From a checkpoint of a small transformer trained on Wikipedia.
Size: width 192, 6 heads of 32 (1 for keys and values), MLP 384 SwiGLU, vocabulary 3014.
MLP neurons of a small language model. Each row is named by its layer, matrix (gate and up: input weights) and neuron, and shows model dimensions 16-79. Each number is 50 + 10 x the weight over its row's rms, rounded and kept within 0 to 99. A neuron's up and down rows have the sign that makes its largest values positive.
After each neuron's rows, "fires on" lists the tokens most often at its 100 highest values on Wikipedia text that the model never trained on; "fires in" lists the words (lower case) most often at its 100 highest values on Wikipedia text that the model never trained on.

L9.gate205:66 42 51 45 39 58 59 54 43 60 34 49 43 35 50 46 53 25 46 58 58 52 29 41 37 41 66 39 55 55 52 45 47 44 52 44 64 67 49 53 47 30 56 63 34 50 35 74 68 42 44 54 34 64 52 47 50 49 37 32 46 40 70 54
L9.up205:55 34 28 64 52 47 58 55 46 47 46 44 46 47 31 49 51 45 33 47 68 51 47 51 43 24 55 38 42 45 43 33 39 65 33 49 47 52 68 31 53 30 43 59 50 69 54 42 51 44 42 30 48 45 57 63 62 53 46 50 43 41 54 68
fires on: " to", " and", " May", " March", " November"
fires in: "to", "and", "may", "march", "november"

L13.gate146:57 71 36 49 48 45 61 54 46 49 59 56 51 78 56 48 32 55 57 45 58 49 53 63 46 68 56 38 47 44 43 43 47 34 53 77 29 62 25 50 46 30 57 44 69 49 44 35 40 51 53 40 51 48 49 38 43 51 58 57 59 40 56 51
L13.up146:43 52 46 48 56 43 50 49 41 39 53 52 39 49 40 54 52 56 45 38 42 48 39 47 50 60 50 48 61 53 50 55 59 55 63 64 41 40 62 44 70 42 48 57 51 56 59 54 44 57 51 60 44 35 55 48 47 41 57 53 29 44 36 48
fires on: " the", "a", "ended", " at", " r"
fires in: "the", "attended", "da", "at", "a"

L12.gate188:46 53 32 43 46 45 52 36 40 51 35 55 64 66 35 63 47 38 44 42 55 48 44 55 48 40 66 61 47 52 70 30 38 38 44 36 38 50 45 51 47 51 61 41 72 37 60 49 44 55 61 40 57 55 54 79 55 38 39 61 61 43 62 61
L12.up188:41 51 55 45 49 38 49 52 47 41 36 30 38 47 53 51 59 41 54 47 42 62 42 54 33 47 45 60 59 52 55 49 51 53 63 37 49 58 42 58 40 54 57 47 69 46 64 55 49 52 47 38 40 62 46 61 51 57 50 41 62 46 55 44
fires on: " and", "al", "ale", " for", " to", " military"
fires in: "and", "female", "to", "military", "for", "of"

L2.gate180:45 52 45 43 43 35 61 59 42 28 78 39 75 47 58 57 59 46 55 60 43 42 66 33 44 57 64 52 71 49 60 59 40 53 48 57 47 49 61 41 52 48 55 39 40 45 45 41 43 50 32 42 60 35 57 58 54 53 60 64 42 28 59 44
L2.up180:50 46 40 53 44 35 60 49 45 44 73 36 74 42 72 60 55 58 57 55 44 39 76 37 35 57 57 48 68 51 49 52 49 43 41 63 48 43 57 49 54 51 48 54 42 50 36 43 44 56 40 54 61 37 53 46 52 40 37 67 47 38 55 41
fires on: " high", " main", " larg", " hig", " curr", " broad"
fires in: "high", "main", "largest", "mainly", "larger", "higher"

L5.gate355:53 56 66 47 42 51 45 43 58 62 45 60 43 41 50 38 53 27 47 58 56 64 40 48 64 51 59 51 50 55 31 64 44 66 63 53 61 50 40 50 62 48 48 60 78 47 61 29 49 50 64 44 58 58 48 45 51 45 56 38 60 48 66 55
L5.up355:36 54 62 56 54 54 37 51 46 61 36 68 64 39 47 63 44 28 33 63 65 52 43 59 60 51 42 52 44 49 44 53 53 56 59 44 50 43 50 64 31 48 36 33 60 31 47 46 51 36 55 52 43 46 48 63 57 50 49 53 35 59 54 66
fires on: "978", "998", "972", "995", "991"
fires in: "1978", "1998", "1972", "1995", "1991"

L11.gate334:45 44 45 48 48 49 36 55 53 61 53 60 56 48 49 48 44 65 49 65 54 57 43 45 42 41 37 39 69 56 43 43 28 54 62 50 39 53 41 52 61 42 42 58 50 27 42 58 55 42 57 52 48 47 43 46 59 39 54 46 70 60 57 62
L11.up334:65 57 48 24 55 62 50 40 40 56 39 50 64 48 39 45 40 60 42 42 66 46 64 44 51 61 46 43 51 41 58 25 40 50 40 54 38 60 55 41 58 54 40 55 40 61 36 37 52 71 40 53 54 42 59 47 46 37 38 32 42 46 43 53
fires on: " Her", "ts", "ose", "'s", " He", " her"
fires in: "her", "its", "he", "whose", "s"

L7.gate45:48 53 35 44 55 37 53 60 57 39 69 54 50 58 51 46 45 40 43 51 44 70 50 36 47 45 55 58 53 47 52 69 42 52 53 54 61 43 43 62 56 40 43 38 65 42 54 55 68 49 36 40 53 46 65 56 35 72 49 47 33 50 62 65
L7.up45:67 52 39 55 64 37 55 62 47 49 49 54 60 54 65 48 47 53 58 47 59 56 47 33 52 36 52 38 62 48 41 51 49 56 61 37 55 48 45 61 58 52 58 57 44 43 45 64 66 45 49 46 41 62 45 58 50 52 53 61 51 61 50 61
fires on: " not", " to", " at", "ly", " also", " near"
fires in: "not", "to", "at", "also", "near"

L6.gate251:53 61 47 46 45 41 62 55 49 65 35 46 54 48 41 67 49 69 49 61 38 56 49 43 57 41 58 46 56 59 53 49 44 73 43 59 56 35 54 52 51 35 51 50 57 54 47 29 63 42 48 30 40 47 55 41 70 62 42 35 75 50 69 49
L6.up251:49 61 49 59 53 56 40 48 45 61 55 57 55 70 44 61 43 38 37 47 44 39 28 46 46 45 53 59 54 43 39 29 46 44 57 38 39 43 47 45 59 69 47 50 50 46 56 40 34 39 66 31 46 49 48 45 56 53 32 48 43 51 59 45
fires on: " with", " German", " US", " the", " and", " French"
fires in: "with", "us", "german", "the", "and", "french"

L9.gate363:56 69 63 55 53 40 57 54 50 52 54 47 35 44 64 69 60 52 33 39 45 70 70 60 53 57 62 52 45 51 51 71 49 49 48 66 63 54 60 51 52 37 47 36 61 52 62 31 43 43 39 61 56 48 53 56 36 46 62 55 45 40 57 50
L9.up363:63 36 51 43 57 48 35 65 47 50 79 57 42 49 75 67 63 63 36 56 51 49 59 52 67 65 50 50 52 46 59 41 53 49 37 52 58 42 49 56 43 34 72 50 39 68 40 44 50 44 38 49 66 37 55 42 37 59 51 55 55 33 65 54
fires on: " released", " used", " held", " founded", "able", "ed"
fires in: "released", "used", "held", "founded", "available"

L7.gate317:66 58 53 49 41 40 49 40 55 47 64 43 54 52 43 58 47 53 45 55 67 44 47 53 54 39 55 28 44 58 43 39 49 61 50 53 30 51 51 50 62 38 55 39 41 55 57 37 46 37 56 46 48 38 59 42 46 51 40 31 52 47 53 49
L7.up317:62 40 60 47 52 53 50 42 52 38 60 49 44 55 55 53 60 56 46 49 43 83 78 51 63 80 51 46 67 58 62 44 46 52 42 56 52 40 37 38 52 45 51 60 52 53 68 48 57 47 46 53 70 43 43 46 40 44 45 57 46 57 53 53
fires on: " the", " four"
fires in: "the", "four"

L13.gate50:33 51 42 58 56 40 46 46 54 58 62 52 65 67 50 62 53 41 41 62 53 51 33 22 53 54 58 58 49 56 57 42 41 41 41 37 53 42 49 40 44 53 63 66 72 39 68 37 55 40 42 53 51 54 53 54 53 50 40 52 46 43 64 57
L13.up50:50 54 50 53 58 33 66 41 57 46 37 44 55 45 50 36 47 66 53 56 37 46 45 38 51 40 44 52 52 69 53 32 61 47 33 41 48 61 50 52 33 48 53 57 50 48 70 42 69 57 55 39 56 52 49 53 30 49 36 44 48 38 59 52
fires on: " of", " for", "ic"
fires in: "of", "for"

L7.gate196:43 40 51 46 46 61 60 53 59 52 48 49 57 42 60 39 46 58 35 61 53 56 22 33 38 42 55 29 52 51 58 33 55 59 61 42 54 49 43 56 61 61 64 52 50 48 71 40 56 61 54 57 33 57 42 53 65 56 67 37 60 52 45 60
L7.up196:54 36 56 72 46 66 61 46 40 60 60 40 35 39 52 53 50 62 37 30 46 64 48 43 49 35 47 40 50 53 35 56 57 55 48 48 40 33 55 57 67 62 56 67 52 48 38 52 72 49 62 52 46 47 56 51 59 57 63 46 45 50 33 60
fires on: " since", " until", " over", "ition", " which"
fires in: "since", "until", "over", "addition", "which"

L2.gate203:29 59 50 58 35 49 50 46 69 61 55 53 40 49 34 50 42 49 51 51 34 47 48 61 51 43 57 35 52 58 55 40 57 56 50 36 74 41 41 50 59 47 54 48 33 47 46 57 41 52 69 62 48 65 44 49 50 43 47 46 85 34 51 40
L2.up203:43 63 47 47 23 43 39 39 54 57 46 44 37 53 30 58 49 42 63 59 40 50 55 62 61 58 61 50 46 54 43 47 34 64 52 45 56 41 37 63 44 52 41 37 26 51 51 44 44 47 72 52 42 55 57 52 53 56 36 50 67 34 47 30
fires on: " German", " French", " Japanese", " attack", " s", " br"
fires in: "german", "french", "japanese", "attack", "squadron", "attacked"

L8.gate338:49 48 58 53 39 40 44 51 46 45 57 43 46 40 59 65 55 45 64 56 45 48 54 51 39 54 43 30 56 37 43 70 63 30 47 48 53 49 56 39 63 39 23 46 69 40 69 44 67 68 46 44 40 35 46 56 35 53 53 50 49 63 59 58
L8.up338:73 57 72 70 67 43 45 33 50 49 48 50 37 27 56 48 60 55 55 56 49 51 57 54 36 53 49 40 49 29 43 69 59 44 57 52 67 60 62 56 55 48 37 53 60 59 54 57 52 68 48 51 48 41 49 80 29 53 52 46 45 43 56 54
fires on: " also", " not", "ently", " later", " so", "ly"
fires in: "also", "not", "later", "subsequently", "so", "currently"

L9.gate154:64 48 37 48 58 49 69 51 60 58 38 44 78 71 59 46 43 62 37 42 57 51 31 56 50 46 60 44 42 46 43 32 39 54 53 50 54 48 55 38 43 70 65 45 48 55 49 65 72 59 64 31 46 54 50 46 59 43 49 40 44 47 42 49
L9.up154:28 50 54 34 50 42 47 52 47 72 45 47 57 61 51 31 45 49 54 52 50 52 23 46 54 51 52 52 46 54 27 57 58 39 46 51 45 55 41 42 37 52 41 52 58 47 54 56 45 48 64 50 55 53 60 46 52 62 51 67 42 51 55 37
fires on: " that", " when", "per", " for", " in the", " in"
fires in: "that", "when", "the", "for", "in", "upper"

L2.gate244:39 59 36 39 47 61 44 53 40 48 50 46 50 53 37 31 55 42 32 44 54 44 55 33 62 50 57 50 57 64 31 39 52 57 60 52 54 52 23 54 46 56 64 53 50 48 48 54 52 40 40 62 48 54 60 53 32 35 65 46 51 41 49 54
L2.up244:46 55 32 42 49 67 44 53 42 51 52 44 50 50 44 34 58 46 36 41 47 47 43 35 57 53 57 55 53 64 36 39 49 60 57 55 57 51 23 52 45 55 57 54 52 46 49 53 57 40 44 63 55 51 71 56 33 36 62 42 47 42 46 53
fires on: "ures", "ories", " Australia", " Africa", " Spain", "ases"
fires in: "australia", "africa", "territories", "spain", "cases", "features"

L3.gate96:46 47 40 52 57 48 41 51 56 36 61 50 55 46 51 50 46 62 42 57 64 61 50 49 55 51 42 51 56 48 58 67 38 56 39 53 50 61 35 52 39 37 56 49 32 52 39 35 44 61 46 49 55 64 50 44 41 45 54 62 47 61 52 47
L3.up96:46 55 47 47 63 49 44 47 55 49 63 58 57 50 48 51 35 63 34 56 64 65 54 52 50 46 55 47 64 46 55 66 35 59 41 58 53 55 40 52 40 31 59 51 38 57 38 36 47 56 43 41 58 64 53 44 41 46 51 57 53 51 53 46
fires on: " moved", " built", " established", " founded", " recorded", " returned"
fires in: "moved", "built", "established", "founded", "recorded", "returned"

L5.gate82:55 42 55 45 45 46 42 60 55 50 50 45 52 47 51 58 47 69 63 78 58 45 44 42 53 53 60 47 50 63 48 64 45 66 56 63 45 46 77 52 47 49 53 52 60 40 42 37 47 62 49 51 49 50 46 56 60 67 38 27 42 55 76 48
L5.up82:56 54 54 32 39 45 37 56 38 41 47 54 42 41 43 48 44 49 35 48 40 32 76 34 62 40 52 43 62 51 39 54 42 43 61 54 36 65 55 57 53 38 67 34 51 51 44 42 46 40 48 58 69 50 49 60 60 36 41 49 53 46 50 54
fires on: " two", " three", " four", " comple", " south", " Total"
fires in: "two", "three", "four", "total", "completed", "five"

L7.gate222:40 65 49 37 43 41 46 57 31 49 55 53 42 67 36 55 59 59 45 49 34 62 42 65 48 54 61 45 51 48 51 38 71 51 38 44 32 42 42 56 44 49 53 40 52 48 56 42 28 36 32 60 47 70 58 53 34 52 40 49 69 31 35 50
L7.up222:43 51 41 40 40 52 47 52 55 68 40 42 55 47 63 50 56 46 58 49 40 60 32 43 51 48 57 43 45 68 52 32 50 43 48 45 32 45 40 48 69 60 70 51 49 55 45 53 41 57 44 45 48 36 59 55 54 33 35 65 41 56 43 29
fires on: " a", " under", "B", " b"
fires in: "a", "under"

L11.gate100:56 63 34 52 53 59 49 31 52 46 61 56 41 53 56 56 35 50 45 66 71 53 56 43 57 68 54 44 49 38 59 15 60 47 49 33 50 48 59 60 50 41 49 53 51 40 66 54 37 46 52 60 38 44 47 47 46 57 62 60 46 55 56 42
L11.up100:58 58 52 52 50 58 47 67 44 49 47 43 40 44 56 50 77 22 45 37 46 50 58 56 55 49 61 50 53 54 51 46 39 37 54 23 41 26 42 41 64 32 47 66 57 58 52 51 50 55 51 62 53 51 47 51 46 46 37 51 46 44 55 82
fires on: " is", " a", " an", " was", "ed"
fires in: "is", "a", "an", "was", "ranked"

L6.gate9:60 28 50 53 57 33 47 33 41 48 46 44 69 51 45 56 55 43 42 38 78 58 54 58 49 38 57 47 51 47 52 44 39 57 53 56 54 42 46 48 49 37 57 49 44 47 61 55 52 51 49 59 56 56 52 52 42 56 42 46 59 67 50 62
L6.up9:37 32 39 37 53 62 36 73 51 59 54 41 49 38 52 40 43 47 37 60 48 50 43 76 47 43 49 39 62 72 40 66 46 67 42 59 49 32 58 43 49 38 61 45 47 52 58 30 47 46 34 50 41 46 51 38 44 67 55 46 45 50 60 50
fires on: " he", " He", " Record"
fires in: "he", "record"

L2.gate251:33 50 35 52 44 65 51 46 36 61 31 71 53 46 43 55 48 47 46 46 68 49 47 71 65 39 50 45 65 64 61 37 38 62 44 45 51 50 44 45 35 69 47 48 53 45 59 38 39 33 74 43 39 67 48 40 47 49 52 48 68 25 68 35
L2.up251:31 55 34 52 43 62 50 48 32 63 32 67 55 45 45 58 48 48 44 44 64 51 57 65 60 45 50 42 65 64 64 39 35 60 45 47 58 55 41 44 32 66 50 51 51 46 62 43 38 30 75 41 43 71 59 40 45 47 53 49 71 28 64 36
fires on: " German", " Japanese", " French", " Canadian"
fires in: "german", "japanese", "french", "canadian"

L2.gate346:45 54 37 58 58 56 52 48 38 61 43 68 57 38 39 55 50 50 44 52 50 59 37 59 46 52 50 46 43 71 60 28 37 74 58 43 66 40 38 51 30 66 49 47 40 57 42 51 34 40 62 47 63 53 58 62 56 47 43 55 78 44 55 41
L2.up346:49 48 40 56 57 55 55 54 40 51 43 71 52 46 53 53 46 46 49 50 50 70 40 66 39 45 48 43 43 73 57 26 40 68 51 46 62 42 42 51 28 65 45 51 48 57 44 51 41 38 68 55 59 42 59 56 59 50 43 56 79 48 54 35
fires on: " Mex", " German", " French", " France", " India", " Paris"
fires in: "german", "french", "france", "india", "mexico"

L2.gate62:42 65 40 41 48 66 36 50 44 54 66 52 60 53 46 48 58 42 58 50 41 38 77 42 49 49 58 36 57 35 73 50 56 54 64 53 56 61 40 66 55 54 49 49 67 59 48 60 42 59 39 37 62 53 41 46 38 62 39 53 48 50 60 41
L2.up62:43 56 40 59 32 51 38 58 44 36 66 25 65 48 60 59 52 56 66 44 50 53 53 68 55 55 58 35 57 40 63 46 53 53 43 53 51 63 57 53 50 47 40 34 57 38 45 56 47 65 41 37 42 48 51 56 46 58 41 55 39 48 67 35
fires on: " high", " long", " small", " large", " short", " High"
fires in: "high", "long", "large", "small", "short"

L8.gate317:47 59 34 50 52 54 44 50 59 51 58 35 56 40 43 61 50 44 36 50 66 52 48 40 64 63 54 44 49 47 49 47 47 47 71 62 43 39 43 51 69 31 44 42 30 39 57 38 67 38 55 65 49 40 45 42 52 51 52 46 42 47 49 44
L8.up317:42 44 50 51 40 34 45 47 49 36 40 68 72 43 65 50 31 07 45 72 57 47 52 51 42 75 51 49 59 42 40 55 30 70 48 60 42 41 67 60 50 47 44 41 55 68 59 38 45 32 58 65 41 58 71 62 45 52 33 40 46 51 57 48
fires on: " is", " also", " D", " has", "lev", " Time"
fires in: "is", "also", "density", "has", "elevation", "time"

L3.gate299:41 48 43 52 53 36 40 49 61 43 56 59 58 59 60 48 42 66 32 60 55 60 63 50 53 49 54 41 66 52 51 57 49 58 35 55 53 54 43 38 44 34 67 37 36 62 47 42 44 45 46 36 53 67 59 43 37 41 52 69 46 48 45 47
L3.up299:41 49 44 47 47 46 33 45 53 43 54 56 61 59 58 49 50 61 36 60 53 56 65 49 44 54 51 51 65 45 53 59 43 58 35 49 49 63 32 43 38 40 58 36 33 59 41 41 47 51 50 46 53 66 55 51 45 40 47 64 35 46 49 44
fires on: " used", " built", " established", " founded", " published", " created"
fires in: "used", "built", "established", "founded", "published", "created"

L6.gate179:35 36 36 61 33 38 64 57 52 35 69 42 68 49 48 51 55 49 43 31 54 71 32 33 52 39 52 37 52 55 55 46 59 74 49 27 44 41 43 56 52 55 55 49 50 52 41 51 46 36 54 51 55 66 37 39 42 46 49 49 58 57 43 64
L6.up179:59 37 53 64 58 44 61 62 40 51 44 32 61 53 30 46 45 41 43 48 56 43 50 56 55 46 47 38 45 60 45 35 40 49 58 45 53 41 69 47 53 62 59 52 57 58 50 32 50 50 66 54 31 52 57 54 63 43 30 58 58 60 59 47
fires on: " he", " He", "He", "he", " She", " but"
fires in: "he", "she", "hematopoietic"

L6.gate29:44 54 53 58 49 47 56 59 61 58 52 33 55 59 43 45 49 64 53 56 69 55 40 44 44 55 62 48 59 43 43 56 48 65 41 52 56 46 43 30 46 50 64 48 55 39 60 48 42 62 40 36 41 61 55 59 52 26 61 46 52 42 61 44
L6.up29:48 56 49 47 53 38 43 58 52 37 66 38 33 48 52 52 68 38 40 56 26 65 42 40 53 57 62 58 74 55 58 50 55 60 49 60 51 46 48 63 44 44 64 28 59 47 30 30 37 59 42 41 55 29 42 57 51 62 44 50 41 41 50 36
fires on: " two", " various", " three", " several", " other", " one"
fires in: "two", "three", "various", "several", "other", "one"

L13.gate190:35 35 46 41 32 42 57 51 47 68 56 53 53 63 33 54 55 57 48 65 57 43 44 50 59 53 66 35 48 52 66 61 65 53 55 64 51 27 52 40 28 48 49 68 66 61 61 53 25 43 37 55 36 55 42 45 48 50 37 42 41 27 62 38
L13.up190:41 56 36 53 46 32 56 55 53 42 37 66 38 30 47 55 52 48 67 46 46 51 52 45 51 52 28 44 63 42 48 63 72 42 56 41 56 52 44 37 49 46 52 47 69 45 53 54 43 66 47 51 28 38 65 48 57 58 44 56 60 49 58 58
fires on: " a", "c", "ant", " named", "ibr", "id"
fires in: "a", "named", "commercial", "library", "assistant", "prominent"

L2.gate40:45 52 28 50 28 48 49 45 56 60 39 41 60 58 65 62 44 46 63 63 61 52 52 53 63 54 48 36 60 61 56 58 44 61 37 42 66 48 63 44 55 61 30 47 45 55 57 43 46 48 69 50 30 58 46 46 46 47 51 53 64 39 54 36
L2.up40:56 66 47 42 29 51 33 43 48 60 56 41 50 58 53 53 60 56 55 54 58 34 63 54 49 62 52 52 67 55 69 63 52 62 40 48 68 54 55 45 56 60 40 41 43 68 49 47 46 53 72 34 40 61 48 49 48 49 49 47 60 25 53 37
fires on: " German", " Chinese", " Japanese", " French", " Spanish", " English"
fires in: "german", "chinese", "french", "japanese", "spanish", "english"

L7.gate244:46 52 46 42 51 56 48 36 35 65 37 45 41 47 55 45 48 77 38 35 51 39 59 46 60 55 67 49 35 50 67 42 79 70 29 45 50 53 59 43 54 60 54 69 58 58 49 46 51 70 61 51 54 39 53 39 47 59 45 53 47 36 64 37
L7.up244:43 52 59 60 49 32 44 37 53 41 67 49 50 34 54 62 56 48 55 63 44 65 61 52 57 61 48 40 64 37 76 48 41 58 73 67 59 65 42 50 61 54 69 52 55 60 66 41 49 58 44 50 55 46 49 40 53 48 51 52 58 39 67 43
fires on: " the", " include"
fires in: "the", "include"

L8.gate291:59 55 33 55 41 48 56 48 59 55 54 50 73 48 51 41 50 61 49 41 55 73 29 61 53 41 51 36 53 49 40 42 46 68 42 48 44 52 58 42 57 45 69 64 50 25 40 46 41 65 50 53 47 55 59 36 35 42 52 66 52 50 46 49
L8.up291:69 55 51 62 54 39 55 49 42 58 52 32 38 52 55 41 60 42 55 49 53 52 56 63 34 51 52 48 27 47 40 48 57 55 44 42 57 61 54 45 62 64 41 37 29 43 53 60 50 40 75 55 28 43 61 45 46 61 54 40 35 46 50 46
fires on: " in the", " with", " in", " to", " the"
fires in: "the", "with", "in", "to"

L7.gate0:59 61 58 62 49 39 44 53 65 48 83 43 60 68 59 57 46 52 40 45 62 42 44 72 56 43 67 36 48 58 73 37 50 56 57 53 46 53 48 53 46 41 61 69 60 37 45 53 65 59 63 67 43 49 43 36 38 53 40 64 52 56 67 60
L7.up0:63 42 56 42 51 47 70 30 31 58 47 51 62 37 45 50 53 51 37 56 48 51 69 43 51 56 44 48 43 47 68 50 39 58 53 72 53 75 51 52 32 49 42 56 44 64 73 65 49 63 52 47 45 49 45 60 51 55 55 48 57 51 49 36
fires on: "'s", " most", " only", " major"
fires in: "s", "most", "only", "while", "former", "majority"

L3.gate107:47 57 44 62 28 42 75 60 48 58 74 45 61 67 56 54 45 57 59 60 58 49 51 58 43 67 69 31 59 41 62 47 46 52 37 52 35 38 62 33 66 42 49 49 44 47 47 60 37 63 51 53 53 37 59 47 41 38 63 73 57 51 37 29
L3.up107:53 61 53 43 48 60 63 69 34 49 64 46 50 61 52 51 45 43 60 67 49 44 62 45 49 86 53 48 68 36 51 55 36 66 53 42 52 41 45 65 47 44 45 47 57 42 52 54 44 46 44 52 59 43 55 61 55 52 64 65 30 54 36 26
fires on: " part", " main", " init", " small", " Mark", " broad"
fires in: "part", "main", "small", "mainly", "initially", "mark"

L7.gate362:67 36 56 41 52 55 49 42 44 48 48 72 51 66 42 36 36 61 51 56 64 36 54 62 46 66 54 42 59 52 53 34 20 29 60 67 56 42 56 65 39 44 47 55 55 40 59 56 57 51 63 67 48 53 32 49 58 64 47 62 46 64 67 53
L7.up362:55 36 65 32 57 39 59 41 43 46 35 49 71 31 45 55 53 62 54 46 44 58 48 41 63 58 52 46 64 60 48 40 43 42 59 53 54 46 59 57 64 66 68 52 48 61 45 58 57 44 52 66 64 56 37 55 54 48 41 51 66 51 61 53
fires on: " it", " most", " only", " first", " which", "est"
fires in: "it", "most", "only", "first", "which"

L3.gate42:43 48 44 70 44 55 57 37 50 44 42 43 62 55 42 66 38 61 43 52 47 69 47 50 59 34 43 34 64 26 65 51 45 46 53 62 45 41 50 54 47 43 36 62 45 31 44 51 57 69 58 56 53 62 56 49 37 49 63 52 39 53 51 46
L3.up42:58 47 46 54 68 64 38 39 42 40 47 38 47 43 48 62 53 59 38 54 47 54 40 42 53 43 41 52 62 21 61 42 48 54 46 68 49 74 34 49 52 50 46 52 53 47 34 45 58 53 51 55 51 54 49 50 43 46 56 37 33 54 35 46
fires on: " year", " years", " days", " day", " month"
fires in: "year", "years", "days", "day", "months"

L13.gate263:50 60 48 50 52 52 60 36 43 57 46 37 27 39 42 45 48 48 62 60 59 23 37 50 38 34 62 61 54 54 58 45 48 51 54 49 73 60 48 45 55 40 58 49 46 35 44 55 54 42 39 38 56 42 76 57 43 47 48 41 56 56 48 46
L13.up263:50 43 34 45 38 59 49 70 41 47 42 35 49 45 61 76 56 55 59 44 61 67 54 63 53 50 37 50 31 47 53 45 41 41 62 44 36 61 71 48 58 34 74 52 45 52 37 70 51 54 61 41 56 45 62 49 43 34 43 53 61 65 61 45
fires on: " to", " May", " m", " August", "al"
fires in: "to", "may", "m", "august", "several"

L5.gate177:47 39 39 64 52 42 64 56 53 46 54 52 65 41 61 39 45 51 44 52 46 79 51 25 51 41 61 29 58 57 43 57 47 47 71 44 60 39 59 40 69 37 63 57 54 53 61 50 63 64 51 56 49 51 37 63 47 41 43 51 62 49 54 54
L5.up177:56 54 71 43 44 41 43 64 60 49 43 34 49 45 55 33 52 35 44 36 49 60 55 29 51 34 55 42 61 43 47 44 68 59 55 55 25 32 53 58 67 37 36 36 42 50 45 32 59 56 59 47 60 62 44 54 49 42 51 41 37 47 46 40
fires on: " has", " are", " is", " were", " been"
fires in: "has", "are", "is", "were", "been"

L6.gate357:54 46 34 55 59 61 56 38 59 51 52 47 65 59 50 38 36 42 60 56 61 71 25 53 77 60 54 47 43 54 68 58 36 47 64 54 58 40 41 42 48 44 62 57 57 50 52 48 45 64 48 53 13 61 53 49 56 55 36 48 56 57 57 44
L6.up357:45 52 39 49 56 56 44 50 26 42 64 23 61 46 42 37 65 48 29 57 54 40 48 61 47 37 60 36 60 45 45 39 49 50 48 39 48 37 42 47 45 68 54 33 56 41 56 67 43 48 58 51 46 48 47 44 47 61 54 41 45 63 47 54
fires on: " as", " which"
fires in: "as", "which"

L7.gate162:43 50 60 53 43 42 47 45 48 65 51 60 50 58 31 50 46 59 22 63 56 69 39 53 62 59 50 52 48 56 41 46 38 86 47 57 59 47 61 51 42 35 53 31 59 37 54 38 40 58 40 44 57 62 49 47 58 59 59 49 43 42 66 53
L7.up162:43 72 52 50 51 62 50 62 64 56 49 54 58 58 47 30 45 45 61 49 49 32 50 50 42 64 49 46 70 51 65 55 33 55 49 55 35 66 33 24 50 48 67 47 41 73 62 40 37 52 52 60 53 34 41 48 46 60 37 53 64 43 55 45
fires on: " three", " five", " Rele", " four", " different", " two"
fires in: "three", "five", "release", "four", "different", "two"